Part of a small language model's weights.
Size: width 320, MLP 1280 GELU, vocabulary 32000.
Architecture: no position embeddings, biases, ALiBi.
MLP neurons of a small language model. Each row is named by its layer, matrix (up: input weights) and neuron, and shows model dimensions 80-207. Each number is 50 + 15 x the weight over its row's rms, rounded and kept within 0 to 99.
Before each neuron's rows, "fires in" lists the words (lower case) most often at its 100 highest values on Wikipedia text that the model never trained on; "fires after" lists the tokens most often just before its 100 highest values on Wikipedia text that the model never trained on.

fires in: "end", "by", "in", "post", "until", "of"
fires after: " the", " (", "-", " ", " \""
L2.up0:75 32 65 45 54 53 25 71 74 52 49 35 21 30 54 54 47 55 36 56 63 44 34 53 22 46 65 53 64 44 59 67 49 50 38 77 50 46 36 73 30 65 64 64 68 39 69 62 41 40 76 57 31 53 44 40 35 50 38 43 54 52 60 46 18 48 39 64 58 77 36 56 63 53 53 74 30 69 38 32 46 58 72 36 74 58 45 48 66 63 52 76 60 76 78 62 34 57 51 55 50 47 63 35 28 38 57 59 45 83 35 35 52 34 38 33 26 69 13 52 70 30 48 56 57 29 57 26

fires in: "as", "who", "which", "of", "whose", "since"
fires after: ",", " ", " known"
L4.up962:39 50 51 45 36 51 09 48 52 49 15 67 52 23 45 48 15 28 37 54 67 67 43 60 43 51 58 43 69 34 48 50 55 70 46 25 50 21 40 62 53 53 61 46 35 47 48 26 44 57 42 56 47 42 57 55 60 49 50 46 55 93 55 35 24 67 43 58 69 65 59 40 63 54 68 43 54 54 42 57 49 54 25 31 32 72 42 23 48 59 77 37 66 61 60 26 52 68 35 71 28 35 43 37 46 57 84 58 47 39 55 33 27 55 78 61 49 55 51 34 49 23 54 41 20 21 62 37

fires in: "a", "named", "of", "best", "also"
fires after: " was", " the", " is", " -", " as", " one"
L2.up127:30 30 77 57 51 47 62 48 28 60 34 39 50 41 37 50 51 55 66 47 42 65 54 57 30 35 74 35 25 54 41 30 16 61 64 31 32 15 26 46 43 35 97 59 51 62 55 37 52 21 34 08 55 61 67 49 34 81 30 39 38 67 38 66 39 78 51 43 35 46 74 78 50 55 38 55 77 53 64 27 29 43 54 44 59 73 33 76 41 46 32 40 51 42 48 41 42 56 47 59 45 78 67 43 57 33 25 43 62 70 61 55 47 51 53 32 60 52 47 58 31 70 58 98 61 40 34 76

fires in: "s"
fires after: "'", "’"
L4.up810:61 53 50 52 70 34 22 49 65 48 55 65 33 49 50 62 65 47 44 56 53 63 31 53 46 47 59 19 47 35 55 37 27 35 48 57 71 46 58 63 35 61 73 64 25 52 30 13 22 59 02 50 64 54 15 44 57 49 81 44 86 62 37 47 51 52 44 88 42 58 76 75 58 31 42 38 32 54 60 51 42 55 63 56 52 31 49 48 48 25 42 19 47 70 51 44 36 47 54 38 48 53 44 32 30 52 36 52 14 83 35 25 48 51 51 69 70 64 52 65 47 52 60 54 76 39 39 62

fires in: "as", "including", "example", "like", "especially"
fires after: ",", " such", " For", " for"
L2.up406:71 63 51 27 61 65 44 77 57 51 28 46 61 23 33 78 51 33 49 56 59 52 37 61 28 56 44 41 66 40 61 45 44 64 50 58 70 46 37 48 52 48 57 53 21 67 25 47 42 55 19 50 49 38 70 39 45 72 65 38 59 45 44 34 25 38 28 46 58 89 49 83 40 54 55 64 62 52 62 26 64 20 47 39 24 51 46 56 34 38 59 28 39 60 77 38 48 59 60 70 44 78 85 37 43 32 50 54 58 67 55 41 52 62 68 73 48 44 71 29 40 54 42 76 40 67 60 70

fires in: "as", "of", "than", "not", "to"
fires after: " well", " rather", " half", " and", ",", " but"
L5.up16:61 43 37 69 79 38 45 42 52 57 33 35 65 49 16 46 43 48 77 52 54 55 35 53 42 66 61 47 66 29 50 43 57 14 49 72 42 33 36 41 12 65 42 55 20 46 42 63 41 32 33 67 49 68 42 55 56 47 49 57 72 32 54 45 46 62 55 41 42 55 39 71 76 24 43 51 41 57 53 86 39 50 35 32 63 48 46 23 33 57 44 42 50 73 71 57 32 29 26 57 33 56 75 52 59 50 49 44 44 50 55 42 47 35 33 74 39 58 61 39 45 50 31 75 44 61 51 71

fires in: "s", "national", "us", "international", "world"
fires after: "'", " the", " during"
L5.up1019:49 71 83 41 78 58 65 58 58 73 46 61 47 49 32 71 41 47 54 74 40 50 74 55 54 44 55 62 24 57 35 10 47 49 03 41 43 43 72 79 44 32 50 49 46 41 58 22 40 53 55 46 56 54 54 24 50 59 56 22 74 32 48 53 19 51 54 71 44 49 67 48 52 47 40 45 52 48 66 40 46 42 38 42 46 55 74 41 46 67 60 38 25 24 74 48 30 52 77 31 21 20 61 26 30 58 02 57 55 58 46 50 48 48 61 47 46 40 43 20 35 71 56 57 53 42 33 44

fires in: "and", "the", "as"
fires after: ",", " and"
L8.up646:33 20 70 56 77 35 43 42 44 59 24 64 55 47 64 72 45 24 49 35 56 37 55 35 30 25 45 09 77 39 51 55 42 68 65 53 73 23 38 60 33 45 50 51 39 42 26 50 37 66 53 59 49 47 56 37 76 46 18 49 60 47 50 56 31 63 58 41 49 55 69 54 52 49 62 51 52 48 27 25 85 40 38 70 33 59 38 51 60 51 69 37 53 55 46 44 39 68 47 68 27 56 52 42 25 50 56 48 56 52 31 22 33 40 82 60 58 81 54 45 56 38 62 58 39 39 35 65

fires in: "born", "by", "to", "like", "in"
fires after: " (", " was", ","
L8.up1081:46 70 46 48 53 38 38 36 66 62 42 95 71 62 53 51 71 31 40 70 56 34 02 59 63 66 61 43 56 33 40 38 55 31 61 54 66 47 44 47 47 32 60 47 41 34 25 24 18 38 65 57 46 63 40 55 46 89 47 44 81 35 56 43 45 59 51 48 47 73 46 55 44 57 44 43 75 68 44 72 61 14 60 50 31 35 76 47 28 52 46 56 32 75 51 34 24 38 38 75 23 35 67 31 53 47 38 53 43 48 50 58 36 50 60 66 55 32 40 44 59 17 54 33 35 56 37 38

fires in: "s", "its", "new", "long", "high", "full"
fires after: " a", "'", " the", "-"
L8.up492:59 39 68 50 66 47 43 29 58 27 37 57 48 64 56 56 36 30 45 73 35 52 39 31 58 60 60 56 49 53 36 48 59 54 61 56 59 47 44 46 48 25 53 48 47 40 50 40 21 73 67 33 50 53 44 59 45 59 52 31 87 64 52 87 45 65 42 84 42 77 48 71 44 14 41 28 32 82 42 32 38 28 61 67 55 40 63 58 65 46 26 45 37 33 41 27 57 78 29 40 55 52 37 46 37 63 35 67 62 56 59 16 28 72 32 63 39 56 40 74 62 76 41 33 69 32 17 40

fires in: "in", "his", "to", "her"
fires after: "\n", ".", " \"", " (", ",", "'"
L5.up433:53 63 68 55 49 70 46 68 33 54 39 39 38 55 60 47 57 26 11 62 26 59 59 66 73 54 39 37 65 40 66 40 44 40 43 84 73 37 49 71 39 46 49 44 51 72 63 58 43 69 35 57 49 42 31 50 54 48 51 70 76 58 46 47 55 73 56 72 42 77 55 45 40 59 57 40 46 70 35 42 70 61 64 49 42 38 42 48 53 64 52 58 32 62 31 41 39 25 46 56 50 49 80 00 56 60 39 22 53 59 29 22 54 47 35 46 41 46 31 53 66 43 21 29 61 49 41 35

fires in: "one", "two", "the", "a", "united"
fires after: ",", " United", " the", "\n"
L4.up899:50 34 88 72 65 39 47 35 60 63 05 62 52 56 63 56 47 40 28 61 64 32 47 41 73 12 73 25 69 39 38 69 41 47 26 49 55 17 52 59 45 41 69 51 60 28 40 49 18 72 54 43 58 50 44 56 47 64 74 03 41 78 55 58 03 36 49 43 56 58 55 43 57 62 20 54 49 60 52 21 57 26 55 42 20 65 43 37 29 47 48 36 36 72 54 33 51 54 66 50 57 35 64 43 50 44 51 44 65 32 56 33 41 43 69 39 53 71 51 49 51 51 56 62 36 39 43 61

fires in: "then", "also", "which", "that"
fires after: ",", " and", " in", " was", " that", " which"
L2.up87:76 37 72 87 66 49 10 42 47 29 30 29 37 56 45 38 35 27 33 48 38 65 75 38 34 52 50 41 56 62 62 58 50 66 33 74 56 56 48 35 27 39 68 78 39 46 43 37 52 38 66 29 31 56 43 52 56 66 96 70 59 34 68 29 18 33 55 42 65 42 75 78 31 59 46 52 38 78 35 51 57 45 41 34 49 50 71 63 43 52 49 38 63 55 44 35 33 43 51 64 39 61 87 46 36 36 48 71 52 58 44 18 23 49 74 49 38 72 56 30 60 42 32 70 62 44 49 54

fires in: "lab", "country", "car", "day", "dov"
fires after: " (", " D", " |", "-", " C", "V"
L4.up593:56 63 45 44 53 33 56 53 47 65 28 24 58 39 62 51 27 50 42 74 26 35 30 48 65 65 79 41 73 46 38 33 60 61 32 46 60 48 52 60 72 86 64 65 25 40 42 54 42 65 47 48 82 23 39 56 54 46 72 51 40 43 40 22 22 50 50 83 69 37 74 47 43 47 26 21 51 68 42 37 36 75 50 41 42 37 77 07 44 71 37 54 63 30 69 57 43 60 30 43 39 47 44 32 39 35 41 40 59 78 75 57 61 40 41 37 56 75 51 65 38 39 81 68 49 39 47 34